{
  "n_layer": 9,
  "d_model": 256,
  "n_head": 2,
  "n_kv_head": 2,
  "head_dim": 128,
  "d_mlp": 1024,
  "vocab_size": 4096,
  "activation": "gelu",
  "norm": "layernorm",
  "norm_place": "pre",
  "norm_eps": 1e-05,
  "positions": "rope",
  "rope_base": 10000.0,
  "rope_fraction": 0.25,
  "qk_norm": false,
  "attn_scale": 0.0884,
  "bias": "all",
  "tie_embeddings": false,
  "parallel_block": true,
  "extras": ["capped logits"],
  "init": "normal",
  "init_std_qkv": 0.0371,
  "init_std_o": 0.0,
  "init_std_up": 0.0371,
  "init_std_down": 0.0,
  "optimizer": "muon_variant",
  "lr": 0.004,
  "lr_mult_up": 0.814,
  "lr_head": 0.00641,
  "grad_clip": 1.0,
  "warmup_steps": 200,
  "schedule": "wsd",
  "decay_fraction": 1.0,
  "decay_shape": "linear",
  "final_lr_fraction": 0.05,
  "batch_tokens": [32768, 65536],
  "seq_len": 512,
  "doc_mask": true,
  "train_tokens": 328200000,
  "steps": 6821,
  "dataset": "wikipedia_en"
}
MLP neurons of a small language model. Each row is named by its layer, matrix (down: output weights) and neuron, and shows model dimensions 16-79. Each number is 200 + 40 x the weight over its row's rms, rounded and kept within 0 to 999.
A block is one neuron, or neurons of one layer that tend to fire together. After each block is what it responds to, as a language model described it from the Wikipedia text at the highest values.

L3.down183,202,248,159,162,201,225,208,240,236,279,217,204,138,212,257,158,169,199,209,233,90,225,191,160,196,144,144,241,177,205,214,240,229,202,274,177,219,204,240,221,253,212,185,172,127,102,280,274,207,237,173,176,195,174,175,200,180,189,196,184,240,206,244,217
L3.down437,126,204,222,199,234,156,238,233,191,103,214,232,161,136,146,201,218,225,209,246,222,191,136,201,186,229,205,161,209,179,217,239,195,194,188,225,208,206,173,308,167,228,272,223,176,215,209,201,244,247,188,153,192,230,161,175,176,179,112,244,135,94,175,300
L3.down518,221,202,196,163,210,206,151,227,193,117,120,229,179,195,259,198,164,200,225,221,200,123,188,183,228,184,161,195,192,201,188,250,199,140,229,219,190,204,187,230,167,239,221,157,99,198,156,221,178,236,216,287,245,200,193,189,252,239,221,163,118,154,190,213
L3.down622,247,250,284,170,217,197,122,211,245,257,255,252,265,266,230,198,197,206,191,199,233,168,138,152,169,175,119,165,174,204,221,148,185,132,274,176,215,183,261,161,242,155,247,267,200,169,208,190,186,142,213,121,188,209,187,157,148,111,175,141,218,202,233,188
L3.down658,174,136,250,224,249,191,210,228,101,226,251,219,204,161,163,215,283,221,199,230,172,188,158,194,142,179,225,262,144,178,177,204,212,147,164,163,199,237,169,224,117,149,199,199,135,228,234,234,221,214,204,189,186,193,210,188,257,274,142,224,228,227,201,142
L3.down799,244,250,200,213,142,175,214,233,149,210,171,196,165,191,231,210,220,185,251,205,185,100,230,243,173,227,203,175,133,169,269,157,206,202,270,148,162,211,146,259,239,221,270,222,195,121,238,145,205,301,133,235,200,229,208,225,196,205,257,76,215,202,182,131
L3.down880,126,169,166,233,195,160,192,131,252,177,250,245,152,264,196,160,144,172,249,238,205,219,144,117,205,220,110,242,175,207,158,216,152,168,200,170,168,283,142,187,229,176,217,168,203,134,210,159,156,205,120,214,246,220,154,202,250,159,210,122,192,215,203,206
L3.down994,193,226,170,212,159,190,105,159,175,196,270,220,178,169,223,175,207,173,238,167,181,132,133,237,153,185,175,216,188,187,143,260,268,173,161,174,176,189,210,195,208,112,168,214,183,179,163,225,207,265,206,173,162,170,172,195,225,141,235,130,171,195,269,205
Responds to: Word-start fragments whose suffix is still to come, such as histor in historical/historians, art in artists/articles/artillery, cl in clerk.

L2.down545,194,226,130,180,252,272,204,171,261,175,297,219,146,150,218,174,195,236,242,205,198,186,246,167,251,166,205,224,235,195,196,182,179,201,290,171,236,132,147,340,171,132,175,232,247,159,244,160,176,232,157,94,201,157,163,212,166,190,153,149,171,183,209,280
Responds to: Month names in dates after in, on or to (November, October, September), plus birth and the word-final piece of Crown, and scattered word-endings like -ific.

L2.down66,166,151,196,251,164,147,228,145,216,123,216,194,180,196,252,216,206,242,194,229,216,213,190,207,182,207,165,168,245,169,165,194,267,179,235,258,186,137,146,247,260,77,188,220,154,268,203,178,228,200,225,183,273,183,190,172,254,171,232,149,196,117,289,214
Responds to: Word pieces and modifier words that begin a familiar word or phrase, strongest on social as in social media and socialite, plus New York, Pred-ecessor, red braised.

L3.down23,247,228,184,179,177,233,217,189,225,248,211,133,215,241,168,187,194,201,177,153,188,209,203,202,164,250,186,261,182,214,119,282,177,164,128,172,230,223,177,214,198,167,224,218,205,257,277,236,257,203,202,96,201,99,165,234,241,180,238,210,236,217,121,199
L3.down98,138,113,228,155,241,168,96,252,140,259,209,215,162,227,151,188,219,226,265,138,212,208,225,185,156,194,195,183,210,234,238,203,237,258,158,184,220,138,189,298,183,222,226,227,233,204,177,200,235,196,189,236,217,222,206,187,202,116,121,111,217,171,180,195
L3.down197,206,278,206,201,236,199,205,260,214,208,228,215,176,188,175,201,208,186,171,177,144,179,174,306,148,184,179,234,160,206,186,227,178,257,231,155,192,237,167,273,173,201,149,187,228,155,187,188,210,127,207,208,161,129,121,175,221,129,247,194,199,179,141,203
L3.down312,276,148,214,216,195,222,242,163,231,169,132,157,211,245,229,256,197,122,307,191,169,245,269,197,249,268,186,217,185,267,241,199,149,200,266,234,300,230,214,180,240,230,167,132,158,231,200,229,173,191,240,268,237,187,213,164,115,166,146,323,186,209,140,239
L3.down477,206,165,213,139,304,255,203,192,160,268,210,205,220,237,168,210,181,196,151,217,130,268,211,151,195,167,234,242,180,197,174,161,172,196,275,197,238,170,169,192,234,241,209,163,244,241,146,171,180,219,215,218,216,231,247,155,249,219,190,274,231,180,245,209
L3.down510,224,202,168,181,166,199,218,241,225,237,206,170,213,233,208,183,184,211,194,72,221,175,227,245,206,201,198,202,227,178,182,227,165,235,179,135,235,223,197,233,192,206,198,215,191,208,203,195,191,132,135,153,213,113,182,170,212,146,174,261,271,216,243,214
L3.down663,203,196,168,251,191,193,234,238,163,235,215,132,216,249,205,240,241,181,228,298,173,250,215,135,216,216,169,212,297,194,168,242,211,212,225,170,204,282,168,215,127,289,264,178,287,154,226,221,237,215,151,187,141,199,208,180,142,151,255,123,147,149,215,201
L3.down828,199,256,220,271,198,188,249,205,215,170,164,139,244,254,197,199,241,184,142,205,192,213,155,203,281,206,187,208,199,154,227,226,156,241,190,149,217,133,149,148,162,147,217,171,184,225,164,191,174,207,255,195,219,166,212,228,227,204,252,316,174,219,221,229
Responds to: Lone lowercase consonant pieces split off a word, usually its first letter right after an opening parenthesis, quote, hyphen or line break, e.g. (r-acing, d-estroys, sh-r-ines.

L6.down3,172,260,185,201,189,153,262,214,230,177,92,189,192,239,273,212,234,221,222,222,191,216,284,204,137,187,185,178,152,133,197,237,181,205,133,201,172,229,209,214,280,197,178,228,238,224,119,166,204,238,188,265,183,243,129,273,159,177,223,241,193,260,206,187
L6.down117,180,162,163,203,265,210,155,209,226,270,237,307,171,169,197,244,195,279,80,194,179,191,241,173,253,184,81,205,156,191,213,116,208,263,234,155,192,114,207,203,211,282,232,230,189,198,153,202,191,171,222,165,188,252,196,248,250,196,173,212,221,178,240,228
L6.down383,142,185,212,253,168,241,180,216,232,185,158,179,213,185,150,209,194,125,240,204,214,143,184,209,195,156,247,179,253,208,171,213,225,208,227,152,137,201,129,198,170,260,147,134,200,231,190,193,215,266,188,145,240,204,160,172,265,183,204,257,229,250,186,220
L6.down578,168,214,258,149,169,175,164,172,190,238,202,224,222,184,254,139,137,200,138,241,132,212,192,120,110,248,266,156,240,181,222,139,194,113,203,144,142,164,172,239,185,229,210,196,209,229,226,245,220,236,277,181,173,208,233,131,122,263,288,242,203,145,208,239
L6.down632,148,231,220,215,178,206,235,231,170,222,189,187,206,290,210,160,109,206,271,247,238,189,187,167,178,183,170,170,215,215,200,260,188,249,180,209,225,158,242,194,263,242,267,172,174,217,261,216,168,230,218,263,189,229,118,212,207,215,203,256,161,197,216,193
L6.down701,231,242,195,248,227,179,292,181,180,214,214,250,194,219,238,166,161,268,291,216,213,231,227,161,210,214,246,213,238,148,176,236,185,264,178,203,200,208,130,186,124,130,127,208,168,223,191,216,229,171,191,105,269,187,211,186,125,119,164,255,226,237,185,190
L6.down951,214,158,204,201,255,170,195,270,296,211,236,238,218,284,214,212,210,175,155,179,250,238,218,198,226,224,134,113,165,162,294,215,279,182,228,189,194,274,217,254,126,200,195,236,195,160,241,163,283,173,244,131,225,165,213,176,213,229,165,199,184,187,231,167
L6.down1020,183,213,224,218,279,102,227,224,219,177,225,168,195,170,227,233,179,212,178,201,181,263,198,246,208,143,215,181,209,240,224,226,210,143,173,199,190,193,154,137,236,180,183,256,229,216,144,209,109,196,237,218,192,155,197,220,108,171,216,222,245,227,202,149
Responds to: The pronoun He or he as a sentence or clause subject in biographies, usually right after a period ("He served", "He was"), weaker on he-pieces like Hebrew or heating.

L2.down296,165,234,172,195,220,204,202,245,185,194,135,220,234,152,143,229,182,147,170,128,229,180,222,149,216,200,241,220,157,158,272,164,222,360,261,159,219,183,186,226,176,196,245,199,220,202,146,177,210,235,188,256,138,150,233,171,166,191,193,268,284,142,171,204
Responds to: A lone capital letter split off as the first piece of a word, right after an opening quote, parenthesis, heading marks or a paragraph break, as in "Too Funky", (NL), ==Cast==.

L2.down79,158,217,225,211,173,216,155,199,153,186,218,168,257,182,169,177,239,210,210,188,93,177,211,178,172,175,188,182,210,196,138,147,200,242,270,208,203,209,235,129,237,197,124,171,255,154,229,233,192,215,247,206,191,179,227,156,299,251,171,176,235,121,222,173
Responds to: Mid-word pieces of names and words, such as ad in Chad or Bradfield and ivers in university, plus sentence-initial He or She.

L6.down81,285,224,151,251,150,206,223,205,201,233,107,209,167,198,211,231,174,258,187,227,191,183,179,260,238,236,266,201,179,201,224,230,132,197,291,198,139,252,219,161,166,197,157,145,199,195,252,209,140,231,184,217,289,217,179,200,144,151,257,178,272,256,202,240
L6.down113,184,214,171,223,172,113,256,180,133,176,187,184,221,259,264,128,197,158,204,161,252,199,155,233,231,191,116,199,226,262,198,246,176,130,173,200,154,234,184,172,255,230,191,238,176,163,217,223,232,229,212,221,179,222,186,151,187,251,196,143,177,234,246,242
L6.down180,220,247,102,201,171,180,166,242,191,164,178,187,181,202,208,188,212,137,167,184,200,167,174,176,210,223,320,216,191,241,196,214,207,153,135,183,184,181,251,271,188,196,153,249,229,178,269,241,175,198,214,193,152,183,206,198,188,233,208,247,234,190,276,166
L6.down223,299,207,160,186,186,193,191,159,236,165,227,205,212,177,240,276,211,216,145,208,259,236,181,240,184,219,201,224,195,140,239,227,182,262,192,198,189,143,207,197,235,192,183,215,201,230,227,177,163,191,220,238,206,187,166,151,184,186,191,211,217,194,290,205
L6.down708,255,211,199,161,205,172,227,191,152,247,174,221,145,216,180,246,169,180,216,175,156,140,242,181,169,205,200,230,187,200,331,176,153,242,156,258,212,168,185,222,181,240,84,169,247,171,191,207,188,182,172,210,166,209,202,224,205,216,256,271,288,231,201,190
L6.down805,233,173,255,225,147,285,241,236,161,190,134,165,164,178,138,218,209,235,220,164,190,222,280,156,186,92,195,141,212,102,217,213,127,211,191,230,175,130,262,133,202,135,243,175,166,218,163,183,96,176,210,166,262,196,233,124,222,135,144,225,204,167,227,202
L6.down828,239,174,147,129,195,139,237,228,168,154,278,230,142,184,230,199,192,143,218,212,130,232,159,244,254,150,158,186,208,199,223,151,275,231,214,242,233,199,152,156,177,229,215,143,249,288,193,138,215,222,200,226,172,173,172,216,241,242,203,284,185,257,287,227
L6.down947,163,229,208,241,195,230,187,210,143,205,205,160,187,210,229,127,191,170,152,116,268,189,158,179,211,201,198,212,213,128,113,268,230,100,209,220,190,185,221,152,250,208,150,282,280,267,214,209,215,180,141,257,259,224,133,185,176,89,170,127,259,257,232,209
Responds to: First word or word-piece of a set phrase or name whose continuation is predictable, strongest on Civil (Civil War), also United, Los, San Die-, architect-.

L6.down51,123,240,255,239,234,234,184,177,205,139,224,203,243,191,165,181,216,173,212,126,188,177,208,197,147,250,159,191,227,214,184,260,187,190,138,255,153,217,150,202,237,236,187,238,205,231,246,226,186,159,195,331,191,171,139,204,163,220,184,183,210,227,145,159
L6.down104,271,203,164,161,186,186,261,227,139,215,166,170,283,231,160,158,152,213,122,193,144,279,256,176,224,178,214,269,218,180,198,186,124,274,190,138,122,233,160,245,196,154,137,160,214,157,155,188,195,144,154,266,220,174,232,216,234,206,208,309,270,148,115,183
L6.down252,121,178,253,173,199,167,264,156,244,228,229,185,161,214,238,150,140,172,132,254,228,183,242,182,249,242,182,218,255,165,224,155,216,258,157,217,183,233,154,204,186,116,186,251,263,243,178,114,200,205,272,250,204,149,179,203,216,168,241,163,298,154,188,177
L6.down256,221,212,136,186,209,144,255,226,233,250,148,190,164,174,174,235,147,208,181,175,177,203,277,198,194,159,138,260,262,185,222,164,172,178,167,204,247,186,230,186,243,170,158,169,221,214,239,219,197,184,109,203,161,187,272,269,109,196,176,186,248,183,192,194
L6.down360,243,230,229,146,130,161,221,140,151,236,226,184,224,199,240,167,211,188,150,188,206,252,226,216,179,149,197,163,192,190,188,156,223,209,175,215,226,198,234,153,208,191,187,207,213,167,213,251,214,194,219,257,195,216,283,209,138,141,174,176,243,195,166,193
L6.down498,173,218,320,186,188,225,180,160,254,213,118,215,183,164,170,179,199,253,230,179,224,229,135,171,200,170,216,210,157,170,273,208,217,398,184,183,188,160,115,170,151,211,200,166,245,141,252,157,167,238,152,235,228,166,244,256,216,205,215,240,269,189,211,128
L6.down772,175,215,220,198,136,229,198,173,206,276,221,167,264,141,212,199,211,244,164,237,253,205,225,156,185,208,194,184,165,184,210,241,210,200,215,187,218,194,154,179,166,192,231,244,228,150,215,167,252,186,228,133,150,137,250,197,171,165,168,103,195,201,233,240
L6.down1003,138,208,193,199,258,242,277,275,152,263,181,161,174,192,197,127,209,163,183,200,186,218,205,159,154,207,217,173,312,140,206,169,204,211,172,226,157,186,295,197,189,200,150,225,201,116,199,187,226,169,191,201,200,164,198,136,221,137,181,231,153,248,226,244
Responds to: First consonant pieces of a word split into several tokens, often capitalized names or titles after quotes or parentheses, e.g. B(ackstreet), Bl(ades), Sm(art).

L6.down287,219,196,199,224,154,145,133,236,222,257,268,212,264,222,194,253,148,150,160,153,188,214,154,264,201,168,205,154,241,167,179,183,204,315,163,213,275,197,151,189,181,134,202,270,174,230,155,268,254,201,96,263,286,225,189,236,226,209,230,202,197,229,182,175
L6.down376,255,179,199,252,201,268,184,198,179,205,170,242,142,206,82,183,242,207,235,166,292,195,225,163,219,240,236,277,283,175,201,173,226,250,207,156,182,136,154,179,249,165,166,237,156,210,251,224,181,174,184,171,167,275,173,163,192,213,177,163,182,139,234,148
L6.down382,189,241,182,237,139,192,216,199,231,213,147,227,140,177,144,230,192,219,353,158,210,226,193,253,246,182,194,227,177,270,153,204,191,259,196,153,217,189,231,172,202,188,96,219,147,210,186,162,211,222,205,134,229,243,176,226,171,159,157,134,255,122,200,193
L6.down603,195,153,208,231,187,179,176,271,180,244,151,229,159,215,277,189,211,222,140,166,116,233,130,225,206,259,250,215,166,212,212,197,293,222,165,195,182,205,182,180,225,197,200,195,219,132,235,234,212,204,204,172,184,141,99,210,221,207,214,195,200,173,174,213
L6.down854,185,193,189,180,211,234,252,182,201,178,213,190,246,232,199,202,203,200,229,225,173,208,210,237,129,231,152,182,230,190,151,244,137,150,137,253,160,217,181,248,220,179,187,174,211,159,213,234,198,155,196,181,210,225,176,188,217,231,225,182,236,193,143,122
L6.down899,206,196,205,207,180,202,237,225,221,216,185,163,184,202,237,146,104,221,225,184,206,172,177,209,281,134,195,241,239,184,153,171,180,191,147,183,209,204,202,207,160,167,230,215,185,207,159,290,179,173,228,249,195,166,150,191,213,231,204,267,224,159,147,160
L6.down933,230,196,172,193,190,241,228,175,248,185,182,160,209,146,156,182,236,263,237,202,193,185,128,207,240,164,134,183,154,213,217,224,213,149,193,203,196,196,155,234,245,227,212,204,246,179,259,148,181,222,160,132,223,185,168,202,255,234,174,223,249,199,201,218
L6.down949,107,99,231,166,226,121,167,209,229,261,154,171,159,224,201,207,196,252,244,219,196,247,246,138,224,241,177,186,204,219,225,206,168,188,218,134,146,258,247,226,337,149,156,222,154,215,188,284,188,181,184,181,202,200,226,89,193,262,163,200,178,138,279,185
Responds to: Month name tokens inside full dates, after on/in/a day number, such as on November 23, 2010, and 19 November 2009; weakly, mid-word pieces of proper names (Lindemans, Godfrey).

L6.down308,227,279,195,193,222,189,227,177,202,167,186,191,225,199,159,174,168,191,136,144,193,126,206,206,230,205,269,166,229,205,133,212,157,145,257,193,194,222,172,194,174,109,208,210,245,289,196,152,175,178,183,248,186,213,220,197,206,220,144,314,208,169,237,234
L6.down375,265,263,134,163,190,173,169,184,173,189,248,177,200,205,192,272,209,210,169,194,215,218,215,212,177,235,237,159,115,190,222,237,237,187,228,226,159,221,175,150,159,189,215,236,181,264,213,213,179,211,241,197,167,186,229,175,263,256,130,260,185,222,251,260
L6.down427,184,152,140,238,211,236,135,252,222,205,162,197,242,253,222,154,186,168,165,218,269,207,184,161,119,186,176,179,143,168,210,171,223,147,272,247,203,163,150,186,204,189,144,240,222,236,221,137,259,219,184,155,244,203,193,239,238,171,209,249,213,195,204,168
L6.down431,90,231,232,163,232,122,241,258,196,230,203,221,172,157,156,197,228,151,156,174,138,141,168,182,213,169,202,289,206,256,212,270,185,232,154,240,183,230,207,162,262,185,209,175,229,177,189,250,251,232,207,172,185,191,223,100,193,159,249,184,170,185,171,180
L6.down598,201,182,247,207,232,217,175,197,229,175,213,172,124,266,233,122,217,207,166,230,198,192,101,174,153,145,207,230,183,159,174,207,168,224,219,203,219,221,225,246,246,208,148,182,256,229,204,172,180,237,202,217,249,268,161,203,214,152,136,133,204,132,280,232
L6.down692,206,184,172,173,214,307,224,208,258,217,168,216,133,226,160,156,240,159,173,179,228,293,153,154,209,179,196,181,158,195,132,203,157,186,265,203,254,256,278,215,222,180,141,222,135,245,191,196,183,209,218,186,198,172,145,181,243,233,170,208,166,152,116,219
L6.down767,295,144,155,229,166,194,225,249,233,249,195,248,243,147,220,189,184,137,211,225,222,117,232,234,270,192,152,196,143,140,173,177,265,233,237,196,158,151,219,203,245,191,158,246,204,137,199,244,216,221,188,295,204,192,216,148,215,185,163,262,249,202,194,224
L6.down793,203,267,171,148,159,209,185,159,219,180,131,122,218,233,176,143,180,255,201,210,167,232,186,227,200,136,182,199,259,152,212,232,147,152,144,225,263,256,180,145,233,229,226,163,224,242,109,185,193,236,162,244,177,231,177,222,160,292,233,224,212,204,172,193
Responds to: Final subword pieces that complete multi-token names, mainly Latin -us/-ius endings such as Constantius, Galerius, Augustus and cingulatus, plus omega in LaTeX and other foreign-name fragments.